config.toml
num_hidden_layers = 12
hidden_size = 160
num_attention_heads = 2
num_key_value_heads = 2
head_dim = 64
intermediate_size = 640
vocab_size = 4096
hidden_act = "swiglu"
norm = "rmsnorm"
norm_place = "pre"
norm_eps = 1e-05
positions = "rope"
rope_theta = 10000.0
rope_fraction = 1.0
qk_norm = false
attn_scale = 0.125
bias = "none"
tie_word_embeddings = false
parallel_block = false
init = "uniform"
init_std_qkv = 0.0337
init_std_o = 0.0077
init_std_up = 0.0337
init_std_down = 0.00344
optimizer = "muon"
learning_rate = 0.00428
lr_mult_o = 2.0
lr_mult_up = 0.854
lr_mult_down = 2.0
beta1 = 0.9
lr_head = 0.00888
warmup_steps = 200
schedule = "wsd"
decay_fraction = 0.276
decay_shape = "linear"
final_lr_fraction = 0.0
batch_tokens = 32768
max_seq_len = 256
doc_mask = false
z_loss = 1e-05
train_tokens = 112600000
max_steps = 3437
dataset = "wikipedia_en"
MLP neurons of a small language model. Each row is named by its layer, matrix (gate and up: input weights) and neuron, and shows model dimensions 16-111. Each number is 128 + 24 x the weight over its row's rms, rounded and kept within 0 to 255. Numbers have three digits each. A neuron's up and down rows have the sign that makes its largest values positive.
A block is one neuron, or neurons of one layer that tend to fire together. Before each block is what it responds to, as a language model described it from the Wikipedia text at the highest values.

Word-internal middle fragments. Fires on middle subword pieces of long technical words, just before suffixes like -ic or -ical, as in cl-in-ical and phylog-en-etic; also on contrastive "but" after commas.
L9.gate511:118157122193124139165137129171067093173140098129152120126134162141111118071105124135121089126118145118133117132129155119145092116100140165163129163150138111133129110156106166117148138099141131135126113078085114131133162099074130147077121119131153148148151106140110115132162156144152144129
L9.up511:170155100146169121104098135118141111105120135170174089139113120136132156090135119152110132157151138161138141139141121145095123169121117151115133150107144129136123109147138076102097112130124123129214117114159104141157173140142129137133100110141107138149143132096127111125131130150146079139

Mid-word and digit continuations. Continuation pieces inside a word or number, chiefly digits in scores, years and tables (0-3, 2003, 1994–95) and mid-name fragments (Th-und-er, Seg-und-a), plus split verbs like t-akes, f-ile.
L9.gate148:118171105110124121175152110156105113090105115121129143114109116135128099132197147149144144147144115153158095128116115112128155123142120080113158126095150092107163149135124128127109101175102124099108153111119096178110138136084160161106179122089148145094146148122153126107127114122149121147
L9.up148:101112156120103134121166138123137147103130156108136154074112129132162082083128155102114150129141144109157126157122098118098134113152155145111158078150071096130129123130112163129093123148096149136106146133109096168070140108112124137109138152137134098132142117111114087129131108165128107138

Mid-name connector tokens. Periods, articles, commas or "of" inside multi-word proper names and titles, mostly before the next capital, as in David J. Peterson, Tucker v. Spalding, Bring Me the Horizon.
L9.gate606:134162125182105180114116146136137102111118159106101107152160145141123133108159143119128158089154124081118147141114153108123119141129160130159175130098123139110121096162121150146086120164190114090123103126119132130109162133136094102095109138138115104087122128125213125142115144086150133158
L9.up606:119120077110132157114096154124099158127137145088100129095154126115106127123141156166106121096119144090131140117129142090160125170127133115084157123146118128134162161162111133108123101135160082152151136153088125126086123103126119166100093156144149132145132137145172120099113144107178127171

Second digit of years. The "0" right after "2" in 21st-century years like 2013, 2006–07, 2020, plus "iam" inside "diameter".
L4.gate17:078086139115112109145110092112135158145118110173141148124133114115138103135136106171119103125182121150138110165123107103129108131138131128095121134144118132134107115159166096105140137125133097128162150147145159142096170146096158142097168123130160130126148114169123119111105120175128132132
L4.up17:091135134088165102132112136147162174090101122131114127139135134114103162159133126144121084116182139086117119119099129153128146168137120122123111139089090114152126117154151113138100169138170122115102164160153135149081114116109115126147109076139109143122124148120122114119144102108098130123
L4.gate88:084167127114111127102096123097101110138096132083087109129114129149161123135138076138076132105124123109116156139114146119115117109178144151139124138116158113155081136110127079097155149149127147099119121087125141125099138100115122092113142133155141139158109132160152124130118139126128141156
L4.up88:116116107124131147126086134136107139138113096122119120093149137141093095145115118120124123131117074100116111129137123114125119105124109129148140114117153106127119115099112096167113110117138111086131154181113137111105153141128113085187126106116116130157129105171116114148120119118096106123
L4.gate194:123128071140116131150119113085094109081117128141139138119154121154157092109095153101114125135153122109163142160099128133111126154145128144138131125136116099136160111101150085078109138089096126137148086101149160130144160102181148144107097130116103145146126112080150150074128201137163175129
L4.up194:105158085156105126132145105104178133117144158157154063132160153176132117151128127095109136101146115140144194156125132089101118158131133123150153126160142136138074132136110169088145115121125088128159118146116122165167153102132107160120155083158099133147132148123136132083104122113119125141
L4.gate238:134132134104111110123141110121064126154160108100154136131109115091181161129134109139093130178118148180142121127163118135111159167102113113132115134149097135135122145161141123148124111089182073118147135136160137144087092144094060155120126070174132151138128146143144104093132134155145107194
L4.up238:121156135133105105128104119135084140103136165115154132134129155090178128168117192145096138141097133136133124148148179133138125179145117159139102109158110146187119142170145102129087116100149113126144131123139084112126115109170128113160176144136143137096091178127106109103155132178136116132
L4.gate261:148122149143118125115168124086146201138173114156127154147132114149137100173159123182125115155163145144119133112090143126125113104134066165135178138096146159136121137137156137097113138142125066112156149142175115122098118108142108149126146101162129108140146133138167144116114099112088137131
L4.up261:157105123088126104087102142065124125150138115129134128144085139100100115143176158131122146106159151137131102127128207122113163084141138151144177131136071124154105109158131139107118115113132119084147148155159111139147128122150115152151139087116145118120130130092105163153113101117094138173
L4.gate277:129134126109118116162144127122145176132141131119137153154151135088142110114118115137113131110188165144136140098164151155141152169111082157145158118140130160121172158088164139107157131043137136143129145130158138104120136090120125106095163122155086146148122115160143150133135103132097129131
L4.up277:156107158119135125119152131091146131142084104130171110155114128117128106096129074141137070125153132073153167154126099164153107185133117153126122102106144121101094146126158162160136158153123118085134145111074089125105151142127110146162157158153113117150172142129115134092152125157121108144
L4.gate285:115121089112117126165148094153133127081135121108132133062101144183167120106172153125115115159106121147110125136123131135145111143156141104136166148129162163129140122155126136109118121071142137148154149095113136131127104104118097097126157119216109102120114124126141105123171108125128127145
L4.up285:132155117141143114136132105094133132114113109173132140124079147180092125144138148156140138125132146151152123131094174164166094131166139194088157128145124147138120140138159134179132097122171191102149143109148122116146111166183107137136142157161136210142123118154114129130170145115135109200
L4.gate476:120103134132115122148127108105149153162134132095155107133101163118099105106112129098150128130112123135120174118109125110120078121142091133139147140107110120182138109123130091134180146133133082136131182153143151089078147144075079120154140115158079142141098119109081115134141103134154062140
L4.up476:171081139144104091136117141096121120128067114121100115143132168139125111125158146131128118067189174126101159141114129133130148163112103153120062117175113152136139113160164107157152095131149148115123156139143106143135123143124146129142137115120114082126129138128152143091136166123097155134

List and initial periods. Periods right after a list number or inside initials and abbreviations (1., Ph.D., U.S.), plus table pipes after numbers and some mid-word pieces.
L3.gate25:140097100087129122117110088121151100120142155115108097133145156153087155125138144118114105135156124142114136104129111106126126189086153133095126128133102110106123121167119114134156091093121110129108149116107113112127135082154135113101117123094154102061126184139151131108131108129129126141
L3.up25:154079125135109121081123129121138102107137134153124138119154152128101150103143153108093089096130075132136153115143124120105104159119137134136132142136147136112133166103160121108112128122132097137051100147091127120163117129123134111156123083111130131082114166139135177106095146103098138139
L3.gate111:094134144143104131076165138142121125084152151117138160125134116111129131165102108109155153101132133092104136127118149137169086112055140170117187130152114105114134128127158109147161124156152116130123153134102160124137127114149118109116138130131143140170114109107144166136140115143149118141
L3.up111:144091067118109125103133139120154132138148144119095109099166154156132163141109134100099132148143111136108173100088126135172117135127109118139120145130114133128159121110105111114141103133176082125136120090123168118117116117128186158119158115098163162115146139129155145101104123155131103083
L3.gate169:103144134116119160124124110164129152128133142156145133144094134088128083195130142165104142129118136128122132114151158098127156101180123141135150147108124128115072132144122143137114181137139153128206104164129116124140090113112146190108142131122122152143120138131160102153112111133156137066
L3.up169:091117132065125138131126114144133115114115142148092138082109157098151110116122121154116136107107125177105133116158081083132110126119129150136144148131154160125107133113104130167142169139128140095173153113140115131132137132167061131155082127120146116141142119152140085178105166116154067151
L3.gate210:134163091120149169157125089127125155177162139117145131131159176174102128173138134163129162092096156114122150111151097111152175122132116161122121118133129149174101117159149170139153165126114105107174125165149126089148123120142106157126103166140160129134150140178149098138075129136130123114
L3.up210:107151143118157130087127138116083122144124165104150152139086121100121124106128071122078115153105163098115174149074123121156140136130149212118118114146122118139120136127135115133124128133123106112136128129112124143128141123126114122133134159122107136153160136093089131089113129072122137095
L3.gate327:119142158172155108106138153104137146160138124096143174106135100161105102137122117106144116117124129131175129201139119150151161117159172183146209108136131122119158135125105152159140159101090093173143086178123106153115151064117136116140083139133114113116099121132158143117105118156110129131
L3.up327:094117138123141127155104122141098146140173110111129125148164089138151125128120115109070136096079151105128084138159144133141051159122195137091120128144135143123157189127140120132149143100151119071155119124090130121118118141135154119152138148142152135121146104164164108104132141129118142144
L3.gate429:127109146111135127150165123112114124094185164064108127118135108140175172138103099124107118077184175135151086129157180129128142092140130158131162146106103132103147114095101119128142074090135124124138117107149141106141119138143108115153120124104122141184128134123149119123104111131151126128
L3.up429:116079125107138119144128134131132115082170173121158117114092108143131134122081081103119099145128136146168124122172142104094148099111126120111153173124116153099133116140106127112136091089161108151115117176099132093152101112180107127131114137131179156115129120098122140107143127119142183148
L3.gate460:131188094104082166156112074147097109102133100147155141114140128111110147093120101135096171143137145093167136112160113104136123115085131116135102135124115077167106165150147090159115128138140156127119095149122077144099166086130160163148122112145124124132131125094138115108129148132135082137
L3.up460:125126158143128132127136120186126180126142109127186130131114113108126103121142168114066137159098126061174104130140111126156125115149121089121124145146087101108131114129085142146132107127169120156146155108138142151116136099082127159066102128110149130133125100124144094089122118117132146137
L3.gate531:163138158166092152150114077152129153137138105171093141138121117136134139135081128110064106129155141136085144128157123138153113134114160154142138138134094105120125159114110150107128122083187127149144137108108147148159132132096141112163112136080127149132091134101162092123133134121146076143
L3.up531:137155144180150172143150130139119093140132140138118114121162122122109164168140131041128117125141131127073161161152102061135126087143136103114147130165105094115124101112102108089122188109150135128112135130122168151110131127134059132132126080107149169122126102142147102126113124107118085125

Second digit in numbers. The digit 1 (sometimes 2 or 0) right after another digit in multi-digit numbers, in tables, dates, percentages and years, e.g. 7'1'.64%, June 1'1', 18'1'2.
L3.gate44:112128139143108161109138152105083160144160132123088153126136148124154102113128155118122091126158105178115133109080162124102175081102120124112131126139123081129128176146144122109152118139124140129152173114160174105130105169127164130107126123137106102112127145106143135134125142174118122163
L3.up44:150111146119079143090118118122116120114111130121160133122100148107117121112162100102101072117120120127153136103107116131079116076154134096127108106146153097126142143111121118169114107113150127127130161130131165121102099135146170140101146134159121150146090135145107112151140144112100115123
L3.gate186:101146119168143124101092133113170133113149156168153133087160116123170135141139150144133112162110120155113108127120102095113144064150128132077170143141097147144072125116120101141085161144134154146183163133156173101079135138125126097131085162158101178145110151117124076150186147127117110114
L3.up186:112120123125138113143108145162146144128130112136163147116160110101125132119156118144160098154145132186136136156116137078121165046143135113091153119104108135149145145106168122121077164149141151102182179160177151109080116137164121127091110118136088133150096161134102101120137145123131100126
L3.gate248:149108123144152104099128133136142145108141136149135119114124166107136089122112095117118122165112109154135116135103127137105136127099141097102110085126117128099105132141126126157159154107151157089156143121144160188144123131120156163124142128143152089092113097124088085192186132125134104094
L3.up248:132125108147146118114134138176149112147154149127154111129167138152095085114140139136162154120117160122133165141154116135139166133057119098139158092130100101125179170108148114122144113118150171135150093151113145144132147135146163159113143134161149127121110149144129078145152110114118108130
L3.gate260:095137128133145082114130102121144091168113089108130145124119150118104112142186138110143112113135148145107114117126133075105103129141147122121145097163116114091135116102161154106117100126170119108151094145120143114064135179114110137107143146153098129115125103162143078124146117163155141100
L3.up260:140099142150086090112132101130145180134103151178124119111128138135147080154101129138154087113137106128092120146096140104108120120127103103123183110114098186097114146124124150140132112127130146100125150129124098115108135136105098121084135124113117131097134139150120109181089115160120095148
L3.gate292:125125120155148118161139159135115119146137110180148120114109122123115078129137115077130115153116129122181140144128103124094153114161119138169187108095116099151168139165171129111138123114150098135124143162137153077114163206113152158105127125127093121123134133131134152098126107111106131127
L3.up292:126068177110143135123109127094108145108139092112165080097149112141118086124122087132139123115169105150124098126133091125134156118149134122152077120160139115115125165115108144098115129135119142102133148066115168124129093134061153113135116143155124106127118107145137090157095110147077117147
L3.gate300:116128114084110101110106136093114159111134133100152138102163111126114148085129139127113113157130137135108120140126120137116154133131163097104148087159118121130168125093139131136113123158119129119136130140105181095141128127127130181132083144152141088115145174132117136090084137109116136153
L3.up300:119106116143179126145083102140098147113121140121181102097107116134115094103135122114116097108132098140124116171114140135132139124124130097145180131133108128109122165161097122125148158115093118119106185125176185136092118136112146123106125144152119164127117111146125139108136132158095108106
L3.gate323:144100115105075162136149142114135151131144091142156107119115140139125108129101147153162124099170118176117135106118151097039115120142085099136153112122114141148099141167085132137179154137126129109162174100163145144104103123100166123168159151160104130097127137133160115173133113118136093123
L3.up323:138128142154134093106096100108136199142122103117129167122121116077102116108132107133142112114161148100142176141131095112137138082140115144110167087167122083161126150133153119128097121129078133142084118126110162104129122133100121132122092170166107108162119160105123127099100119154125092098
L3.gate481:170139119111116092131145124106069173107106089112166152106133161165207129102101160124122092139130115106157151154103136151126116116126106125146132131119089186070146137180135129159145139075160165086112161157121151111142148123149151138143151148151115145093144119125167146118140092129152115107
L3.up481:112133147120169091132196125127131121124106095104169163132180088126149148113127107150150127077121116067160139156116101119106109105128104116149144103113126146104146118137149145094113129042119129138131141167103140086112136104170109111157110129148107147145146123143131171133148153099153115103

Word-internal second fragments. Second word piece, often a vowel plus nasal, after a short opening piece, as in t-im-ber, T-an-zania, an-im-ated, V-ine.
L4.gate3:153104134136115157104114092101103124123141128136111161144131089145114127080125127085127123138108182099155126140130096131128129135104108128100165113135110114117124183186175164161168115145099095132077144096117134133111119133107160140089100126122104104133119082135163130103103144128118136102
L4.up3:162151148104113139152131166125100138137131132101136116141139150085113164103134095108077128100145142072117109124091126146138084172133145131091110128116122109090106151127120181120152178157152161105156175079105113110091142098130110144146134120070111142108118128109155124106158140115173138103
L4.gate115:145133123163110139128112172082135136142140092099188150126138136138089134110118101074117118141130119176121143137090127115155150111139116174124139115165114136152129079106106147161074131160151119134136117150137109159111130149140122120163095153097149133098086127177105183104115135147120097129
L4.up115:123128090136153146110114131095121111133135162111091129147121176141126121129143124148141125124142127126152117141111093105146103138163097097168087080113102136139141111098128112163121112124120162104136126112090143167132128170153102133138112132127108168079077137118114120090189124143140122126
L4.gate123:152138113151148122118088078156129136097118150150097135134095175127119128083152131129098139113147113123114093154138133141136170125125111144107186126096130124145093086147073141135135107119100148186200170117098142134136141097109114110148130140151129145148136110113125133102104139110142101096
L4.up123:123094123112147140127100186108132140154133134174143130125167162144112126143139147098138106136150159154088142113139141147117143151138158145121117175121137126115124144149132165153131126119121126093134113102134106129152119163139113104131188176070117139156155095159139094109152181088133100088
L4.gate129:143129135117147164156132131123125136131102123167144117098128100143112115127133147075154097100094133127137121140108124137097133123137155142143111169137079147106109151129128130198162140100128138147156141070127097132099125111057171123131172143133116135122114146115102111128125128097132136147
L4.up129:114169099110132147105151090144138136096054124157135142137151142126078147095086107181134121093111085126154071125139099114163131121115132125095114120148118139161095167134119117146123121161140125123153131140117121129132146093099094122159117100107116139138143154159142089157141138152143131147
L4.gate228:112108063131176161111109133110120109119127109066108149122110123100140141112124141118167121130100092152140146125146087128143151162115103080127100146106124143132093133094128083132111116105139132119148120132144149140111139139116111109110150099153162134118163136144132114158136087221134120116
L4.up228:161169112104114133099131139119117200131112110098125109130119129112117143081122128119107111087148136116147133130129129129127103085162141095144166113124108125125128122136140119115139121136122156170120127131153111152131142069126152125152196089114097138125140160142165125108142158112174123117
L4.gate303:141127144132141112107100142082123117087144174122088135144132152089114079132124119120125141124166125082166171162115119164141137132086101099105168093141115123132126102177171146141103119101135169057166101121111113119165147095133109082114108139141121160148172166135105127088122113079159126140
L4.up303:087138080165105147149147131125123143154107088104115131142141131105135120096135141118151154142132087140110107113106125158139144162114145176181131165152143172082152137097092104090168137141139107138158120142104120104101120075126119123155079088099142160102152101150128127155143149117100130112
L4.gate449:109135136134133136186146132085103116151144146059135138090156116113113136129136125128114118146157119146146108142140126105121157128167137136095129159131111142115126077160059141111097124139107099145145130082169137147125162100154168118117137116143118141112104182144118131080139102110101176143
L4.up449:112117076115148165129154098144109127153118113114117137142121153095137099134117118155091136136096127113126088103176128142130151153133134151108171146123125150109131144112140207155089152146121132099182148056159101146120144132098139152104104152137131088145101107127132136074109120116122152157
L4.gate496:144137077113086117119120128134140186090093119137125123110112145102100098091095122170121138170128115148092124159132054144127133159099118107089109147119149137150087070132140127149076154135111123140163145152125112101113129133158114132148101124083106143110121121119143132102113142147148101147
L4.up496:127134120161187163111107126115177114146087149096108099166128148115109082081106132117128121106123099147158087138101114130103108139146140101136155122087158098139092142123112139129096156127146099155152104113101138153154172140143140104101092138101145157135137116179141185083139097131095125135

Mid-word "in" fragments. Word-piece tokens inside a word split across tokens, especially "in", as in Shak-in', plug-in, ra-in, Tach-in-idae, cab-in-et, Sw-iss.
L3.gate23:123147147128134127093158120154168155108138149143120144088118135117151131068141097142112122091090095131154099141124123139129127134123129135127125121144167118126119114156154138150128104096143135128123134096130110115133181137100141125122117144130093158106123109126118149111127089181128163156
L3.up23:157183171121124141151163118124091140135121185141120131151110152098165138099130125133126104103105100121145101143100153162103065106127121143150107143134115124097123122075139136148140142153151151157162119114095112156113143173104119132140100131090117112162151106126146152108100162143142098187
L3.gate77:130124084137046138119105135113096133101145145126105173108139121135145119138123134110153101132129142148090158132168145153113115142116059152110153163145132090152130098117114106139092130151124159131134112118136176157154091076107134141145153103107142103132104146128140150155107119102133134137
L3.up77:148136108113101154101117119124076118169122129111089156116097108132136149107133136151110107105124154147154138097131172117104110134113106145163141152159126077116157116161126093117125134161096131148125122117119172182131123143089172172139170101104143116085153141117148149080096130127120130113
L3.gate90:114105136143112130144154102100097130119158136091147136154126115113144134153108151132091104120091112148135122136115134164096104164147071125081152128109123141110116150123110131125116142117129065157121146174138146107129145171172146131130124098151118147139128132113113121146148151181176153093
L3.up90:102131188128097091137139132162127148136140149153143145129143142128110167177149109123091078096100140135146103153158115155112141169148083162094132142119145111170132117100081146146129079144131145149114190143109121116122077123118115140114140133099124110116140134144140137091138103159157101145
L3.gate280:128141178120128133181132158110137158125142132115129134161124142155131101112127154118086133137101078116121138117156102118098125172126114120153111155160158119137123114121150108103119123109133118149133160142092104120083121120107176121092110131126085092122170117087138138125116138171193143076
L3.up280:080135153170130143117164169119159114134114129110057151126156130108132123107164143147130162133122099123133122111100131116109107118079121142156121144144109114107161136131156185108145106153094092150105116141106149069158143126095104160123118130120078110087104109132098149098159092153140082106
L3.gate320:162186133157141154143132150154186133114143187123125139146104126107122108137150083129087132104128122170106158147138122132127139121135124124152148129124118131134145154120165163127126186184173161118088141110139136136097110130146102149125095129121124124168111168181146164104128153160172132114
L3.up320:106161153114114164140117127172137184142133118135133106094143142122104094120142105122139123134102126185172123139151067144098089140164139146127090121110110114145122151124105144126181160128123151104128128104126126098155113140125122144119109142102150122126098184178161111086151135166151112133
L3.gate403:118134143111089118132089104151116099095139123134127181157134171107121111119149109103119119115172185144196121099118151182178108122172152102149148106124128119162141111112162175129145113104105105123159109094106138117134096112134106109127129092109118150112092077109143148123118150150139139155
L3.up403:148135118140134162114116130132137112079098152122155131113146125191093131134137125106149169138161151182146090152118095100129106079159147135127097142097097116136129112133087117121125126104131161124143119124079053136085119068112136133181132099136113153099154102115173112116114131099139144094
L3.gate456:134139129124104115100100156125125155136128111133122150095117172136150093148151089121090155112154158121141142147101135125125139115101170141089128138099156120157114106105164180104164119164139131104173150121147082123149068102135141131099126140115126134149147116119164178078094113121128132148
L3.up456:133099135125170147112173132119159128100142136072105165109150190114159132102170132115126143083127172163103117099118132153154127124122119112116163145121135170126143119105078122092126119101126123129129162120121158110121105115127176131144142136096152128149118142124094121174116148162116184110
L3.gate516:148154107155118121164146108126126123136101130088124185133122127103103140094123138184130157113143108163086117166124127153099143129150151106148110172107139139191124107105122129117130103149152125134146129092121100135147142106108146154169122105116096163121167131149126094108125127103124135142
L3.up516:178120155135122137111137127153180126116094136114128150134125205153111072109104115108135135120115137136142141165099161120122102135141127131167154138172149094099145113137164129132084110153131150114134151145124119095127128078112111125126098163122096122147125144110117129080131129155153117162